From a checkpoint of a small transformer trained on Wikipedia: LayerNorm before each block.
MLP neurons of a small language model. Each row is named by its layer, matrix (gate and up: input weights) and neuron, and shows model dimensions 0-255. Each number is 128 + 24 x the weight over its row's rms, rounded and kept within 0 to 255. Numbers have three digits each. A neuron's up and down rows have the sign that makes its largest values positive.
After each neuron's rows, "fires after" lists the tokens most often just before its 100 highest values on Wikipedia text that the model never trained on.

L7.gate658:125115146126145138134127094108101141044144116165140089093139110145130112099144078119157139125152102130149133088146110172101110149123157127119144175086155137146107137118191144143104123114152103168166158141115173101105148108108159102105134144113098116145121098112100126103118106130148111138141139154092098143120142137125105128103151104087164166117072118157109092139101149111118114132128102164107157160100126168121140133100126147120137157099167158122183131108124158155110169156113165102131117123113163110141110165094112154124125103132157167103089133123134159164121110132148143120128096137134141123115169101125147113091166131133114138103125126107160141093120155129150103109158146107110119125116143146115119152130155148132108104171168115187146156074096139166136143155144122
L7.up658:113094121108120133120157094092092156111094086130167077132123105137121148136155111088116089148124137142173151123101094126119113125173118133104138128105127085133080118107131125143106130142142107155122111098124148092158153145085154145091139159133128113079108110133132136130128108187147105146150133145127111145122152136151085152095138109134140152148062126172096107142113150131158130162098170162147169131130142138142109138104142155184137149149148130138150164176129132144113139151112109128150144092100130137159100137108083136099130128123112156164115118134136119182110112136131129107131073134115170138091078098127111136102167151085085104119121137142100160090115160158150100096160124099121115162108128161104129132151143144117138132140138153127132175126117094143133161179143109
fires after: " |", " of", ";", " with", ":", " —;"

L8.gate1523:124139097100153130186174075138050127090138160116111113112156144162140147114128126145122098108159114160114119092143074125107138135123141149155152140151116163145115129110159123139089100108144136165151134097148134112094147152116132119081140122166106097084077155104156122123176137153186109101110131169128118140123146130150088108130144119105138128152146121096103094119139120123128138130137128105117115136142131119152151104117159150147138117116141160091134148222130136151111081150114164137108129105155127167162134167114092136140080127098131155115137138103151122149141099121137109146134126126118167136109104157135153147085136186102108098162146115139125107099117136179156087138103127108123134130153125104099144134113152157109136151120090093130157148162128126125110129140114101
L8.up1523:168105105094121113154097110098125143107132105083091152116143127110138157143143136114176118132161121095101120094162130091083163103153171123074118170106142111104135095109107116127122133101102122099138109104141123115169133085100163116071137121163117140106169117121158100147120123152134112148124172152104139119142157105102100130118136078151144123123129124118136128087144103102097126135123136113144114131158146090167153144124089144114123188122066128134136167169111096130114187136144146099099135129150149096135119165092130156132116129146151113126143131155128136149127126107140108139145120150101140098136142090134154110108117137134093140140073102180169129146155179139126181161127131124128116131148147151117134134152195141151148125116121161131129163135115114127160126188103131
fires after: " |", ";", " "

L7.gate971:102112120097122160140153142088103080118135120128128138124105140104128156159104131085141105105167173172157128133133080094159070107135167113108121138097096123103113113112140139128119133158116140087149126106188132149118148117134162168136156155140154114132095143116103128170127130146143115135137130111110099119092115103153094065118130115131163132137116125167103117113141110112161110176108125113138148140178163121176142109122137114107107138126137146155150152193149106119120150136110127122148121147141131134198120127129155101129108106110142107087123120103128112170122149135118084124133136066105138147134159161122095109127127137126139143118138111099128148118137113127139121135150050119149127118117156121115112113112122124163123092168069108084160148108134175095068106144152134
L7.up971:123137152114116102127145153118131191142102168146130121082127162105140163165118109140147122118182123088112120120137096111096125113160124148144116146146100136122136126106132124090157121135154146176123122176134156095117136105143128087142114141163145149119164119130105132115108133147125155055108120131141120145095157136170127110102143152129147191086124097123151128148162110075189140160140121148107125089101131151113141153129140123124167131125151124108107169101108099125171097116106129128094124120120093140154123146109115112160138119149122141146140105088157117108132151160149154101131079181105124177106144127174183114137145119115127106091144131146126135127092120146178111108080138116137098107119118155166146103118154093082138114127149113156145125083123089153119122107099161
fires after: ".", "|", "%", "1"

L6.gate691:136132109136098086119136151087115168168161148131131109159129166128107118164142119144102086128141112196146130130106089132082170099118103121122126132133147128145100102088143118113143151115101097151151167148165128110147138135099126102106110159103118167167149147094121119154136117137127138136148157160133121087139126144125120153138064142105116117129089118131117147132108144138138133057146121165101107133109124118157129110148111101145133105143097106137154147111120160147167093145166145152121123093098103158119133117106134174129153137067129086125116127149115082168072128166108130093126142092136145139134155146118120147142122099159107122120146107098145101130122147150099121096155102126126113126150123138124156134111161086165152099147163114135142181105120183181115075131152122
L6.up691:127136117169121070137150164149123153150156170134113167127106144139154079200153198118110106125142119158155153129110139120129141123155145139134095097103098117085079108153130101128151125088113109152155130138096174160151120135108142132119134137151101101150130112167108117109116160102161114131148121152154182119145150169117112120104104134102135168159132163149133137154137141148138116120146106167133117095130103112148146133137087089087116123127110154135114111110128141127118090132168116139102117128165142136092120142145115146101165119107143136153104160132137100108178113190145080152107141106103100146104100089126110103143144116120137151125102103117105151100094109138157140107139092122157159149128136084149176113102140145173129153118092117120110146144174151115142085124110117
fires after: ",", ".", " in", " a"

L7.gate644:081140088117149080125123121092105154127141177094172152128090122137143123146113138146115100111165148151131098155073121109120124157114127125122126146117120143115103136134137116169116106114157168114160144159099136128132128124173098130092126085119117140103148053100160077176092167127119170124122122138119113110112134120150118140157134136108101138127117138118130093134130154086094161203158082117150132152169116155152124148114121099092102163133126093116110165189095112117135117123140136127159102128133119140154110140105108158077104132111131162154158104081121120163105122100123161097130153117123160154167121170140127122133117115062148089126132115138149155097135133139123134184123141132101154097145139125118113147123169140119144090116096152147142137130121116141127135152133123
L7.up644:066128111103050126138145160130090128136113177111136138144121125129109133111131134148132128082137129137136092111147106112103119141113122170107110129066156082114129122153124198146132183085100140122153119163142110120159110076153119162122108117118122118161145135158124112150115171139124177101098130143162103130094132121157137165077131096120103151165119141151143143150150145134111151120125102099117112165153167105129145136144131122107127119169101109112130145166086159142137121148099140128107101141106115127118120140101126154094138112121122127113098094112135145172094089081072160128162123151104172169179134149156137105109160143113165116144097137117133135116116178129150088144138120109107150094151135144137089105123135121120143104130102169116134123123141107136138107155099115
fires after: " the", " The", "The"

L7.gate159:129149112124142152125150109097148146114154121131107125169172133149123113160151118182112103183146086162175111110134113132122115125172157103105155108102126174125115131101155128152118090104136157080139125118106115105157101160091172106122144111113137123120142138120094155136108121165121140137147141157137150124131085153101078124133133144118130140146111139172102098148141129060109093156141126138152144121111145155198132145093142120078112126109169134124111104124114118122118114087113096128154104086150153132143146116132092139095130117117114159132125192092091133171151126150135100121117153120111133139146135083104146126124128116156115138089106160106164089093114130173140111145159124141154124129134169096097151110076115119144152106130131150126114127104101098161136135109196114
L7.up159:060165092117104149108155134130119126115140150177120155113136132127135146139175139129124080143096111140178138098144146141129131131095167081113119131110153130096122151138154118108141100072183154107139102124121130111127117146090140128137133102134115129174105145131114157146108126154129131133153122129134148131113059122130083130120113134099112162115125121149105102130181119129160121155131166114091148094139115124101129182107126129095132121123184104119127126147140167140128147072087150110082096166090145098166135154095119129077153141132106166090084160092137137132120140105155118136108132118106121146132095113121155112130144102126117132132107152087113125113085140129177171127119119075156140130151156102116100135108143164110095169139090153149140120107114119148119099098151105
fires after: " ", " (", " for"

L6.gate800:155093098113109146150128121107129096131120116115123173101106116128151119134176110119054122125111132127173124148119121137124120178116151107127166167113166121117143116120116117135144147141112164115139138130141146115135134160132150126114109107117124127093165117124137114142071152099097185122115105096107153133131106131111126088134124132116147139171153145120163138172141075140098145130132132110150105141175116090119063122091147129127077167137151124108199119126101161125122121137117149107133127160133092130120103108104125159142126122132121139187140134100114112105078090119126154110124153142084135135146149146142054145139092144068151157143123121163124123145187101081098110141130106131151132129122120168128104165122083109118136112063125100142151137141134121140148103110147125
L6.up800:109134111099153119164145150135141150157113107129139144130081173149100125165160147113109112115133139128140157151135172113119124142138104108100138083105136076127109142099130099122138086132128131166118114144129125151154193149122140136107160118106150129141138103145173122163072127141127157099130098114149142156133094146115138121165164063118124145152104107124154111151137086149099136102127131103155112179114099105124095145105123067085123121145107121091180104135097129155131132125136152121106123122099103138123100159130116115083148097165141136136159134078145111127124147108178136137142190119101125128153098141143125131098102149153130154165105139168106151110161133083085056164132092087112136133106114154135112119108126122124116137122117123123165130147113145132116136134068135
fires after: " the", " his"

L6.gate962:093109126088129126111134149114087152136156136059098114123153128133137081146133150136145168134123120137131136124103087140130124132114127104124136156121124131184136137126140129102176148153138154154124134140114141146122093123163136094136165136142075119132110117112127135127104122159153135115109126167106139135168137098073117152148101135098169144148131117153145158110095138094077096126123154132144104110096129095134150159133165078121155143159196159128126147111079134123110156068161105119101101121162115133129086165161137136148142162151113127137113164136081087168084113115127142141124166093123146110141135102090152154149104124141125143135102104138140160110139144160155098158138098083116175145128142095117126164119109114125152088147175102167108165136112099124136098129134119
L6.up962:100095118097159139090138173146113117115169146093127118130129121142149154123120120119133143126170106111151094121117112139110083140122151122108135126144098169156126131123109134032141141133125157150109133160124094146143129139151160124102179117125107117117107140103117156118113106147143133131147156160118135083151122122109120100155128141090106166156115143139122079118133128070097092110135110147174094110075109098133135108124138138126141121122169186135102129139097141078159143087137132113156134119133162123154113165095138164140134115165129150128128140136100122170139111104153137157135161133136141137157151111105150149145120146141158118160108110146126147087151141152126138098116098092141158142113131076111132145054112113179106101174152115150089157126130077118135090156127158
fires after: ",", " (", " $", " .", " “"

L6.gate355:157110136139114132079149141126136138126127135088127153092155127112091184088104120160088104097113142154122173132150116168099098133155112144089100142125107138130096137106128132138167102143149122078137142133095122118154115144083100069101156132156152094127141131118133167099121094132112088159115116106112148148146126128102125158105093090070145111132097096143130125103128085111131144120115138100116157106112092107116154146096121157117140159087164143071151129124120129154094155155154133134148123131128132122135127180079121148126099125133130082186110142148085155130129171143117181124131138109127089147114180082148127128091153144150125151135186112129127152159138115115117146127124131113128153114131148114119106141129111120118113122123139135171135142118107172117104099080182141
L6.up355:132152134133079134084139159156161112151125102140128121118138104151110115162164130102137116133152128114140126140084146109127133096138089134140167128120157089154127115105112087096117135072161072133147117102110128176088104133161107126117152143122095197131137138115130132115149123157120113124191108162156133153147112139111137136123150102138122157141160139163118084131124150116196111077168130118124075143130097128162113125119165127119128115150115113113114144138116104144105122108157123158116107136144082088065112117175138116118113091122085132109122135094100129115118133094166146147128132130120147123116120103073145159093141156154135167151113149079098127116131151177093121126138103146072134104148125113143106151130134122144182148126167133113163099126126124101125126169135124
fires after: " for", " of", " over", " in"

L6.gate270:145130097119143084106123135089145129120176100105139153139144126155119135113145161130125081192155149167127104128144135148110133097157140125134132118112174133134066083097129142135130156155148125110135119118147122137112067138115142134101105107128147121133163158090164092156153163117121151145165158130197133080128100122102134139105136114140137126131085177136107144134118131106154126106110145122115179088137117116120173132173150083156082143175162137100124141148140126114123120168123144097122102144123147122117132141157181153147132155114127120107079155136100124140096114145083126125120134130085168148067114126081113157099134100154127124122135134085091131106120160147174119131165165126135161140132136121104115126126132151107166106088115147101109130117164141149123126127161123
L6.up270:156142083129141109104131160156120129177151155153138122135134129178149126150088161135116156089136130115129082124133124097154135138137075149130112175116131173119120123151155091121147135108067128117129143134189129153100086122137103159101118129123162108096151134139099123115133099142122097133136165140127136137120112108085141142126142153159110108138096161090138156100122082155138177074135109134102163114132139132152086112137098121135083127136151125159108105099164150093117145119139095169174122154119100140157116123061115117158130153089135150091085172168128110138147137149089096123133137167176134137130143126142149096116123165139124126137095099116098138127120092155119115126138112111115111127141121108110136165109129096154111132142162095134069166094141146156137137142099121
fires after: " was", " be", " as", " been", " were", " by"

L7.gate733:122121123147190111128130158099100107152131128111138113122123122159120096159092116110125131119129160160119102142160138128138112141145081120166067120143143145146114104149156083126125113114130098120146159122192121155107122116136132159114116091147135142116173128093120106127128167129127169115116152168159131119116079122102100147123096132137092137138124135109159109157133079116135125052139118112169154096106168111149144124124170101098107126178128146118110187103123110135109118147097138153173134130104153081167112144155125135103127127160108125150167097139136094143111142121124134172117068125133147085106156102101131111138125142121136114061129123126166158112117118159146097148131136106132121115094174095157126152129123117125151136100141181122097089106131125135092175135138119
L7.up733:103148092106126088140112143118082081137092141106136135125182182153157170107159156096146138154129128137120134120117119121062119107130142134114151166149132142110101137194126117109134128128122142102153116131099153158103136097107110120095130159114118132158143158136104155119145128089149115174165142118143093145160152109115144128099189164123147125153132162062138149109141148104151136102140123124129123121143142126125086095084100114101138094108149084108167161167155118138136116101140136159106122168091122115142106133106146134118088125151131113100132116127115152152105165118117114130124132139153153140117138142121141139153094118169114157105135146078108169092096136126115131129180111142154104120153141122142118086125119113154118138162146120190092117119150149130086103166109182
fires after: " was", " were", " out", " be", " is", " been"

L7.gate1090:146108114139083142094106164112133146159162132086088145131150109091123159160071078123110119172137155108123152121067151121088073094155102107113131127172163175124105118128136090093122150130136142132148132120087142133123135127073117117134143126127120125140157114092122130130148124145146128136170150129115185138128125075120098141104118186131166103158093110109121142128153150118140080110160092127164133144119163123183178150085126113136150143136168105103101156128095135178105146108143140112141114142145145128143155126106128128111105127124125156134119125161157101129144140108133159111111131160116131102129143076108125176135057129144152146125137115153118110134117139148140138148109150080190102089107129114152111117144146127139111130120114115124123133097133136129144072122144135
L7.up1090:153116123115145135154135107154181137099146120131113102131096154181176137114090130117076101098148149121100133126120150152152148133127102084151105132140115158088161145157146092075144065102169109178115111087090139150126085153150152162162095074146134094138102127108141135155135124133131115105143143105107116115128129119135107103114129099118135112141152125155117138132137170141158113115153098121120100097123109129160143116112098147113121127113135134104143136133136133100125115156127102092089146141075164064157132122108142137112143112099118142109130161132167091092182166106152137175155114127139111133079121101111125107131131099147159140133147123133098156157133136154138172128120126150143144161135143101124070101131117053163109123089132103126117131125145132143108133164120145
fires after: " in", ",", " (", " for", " In"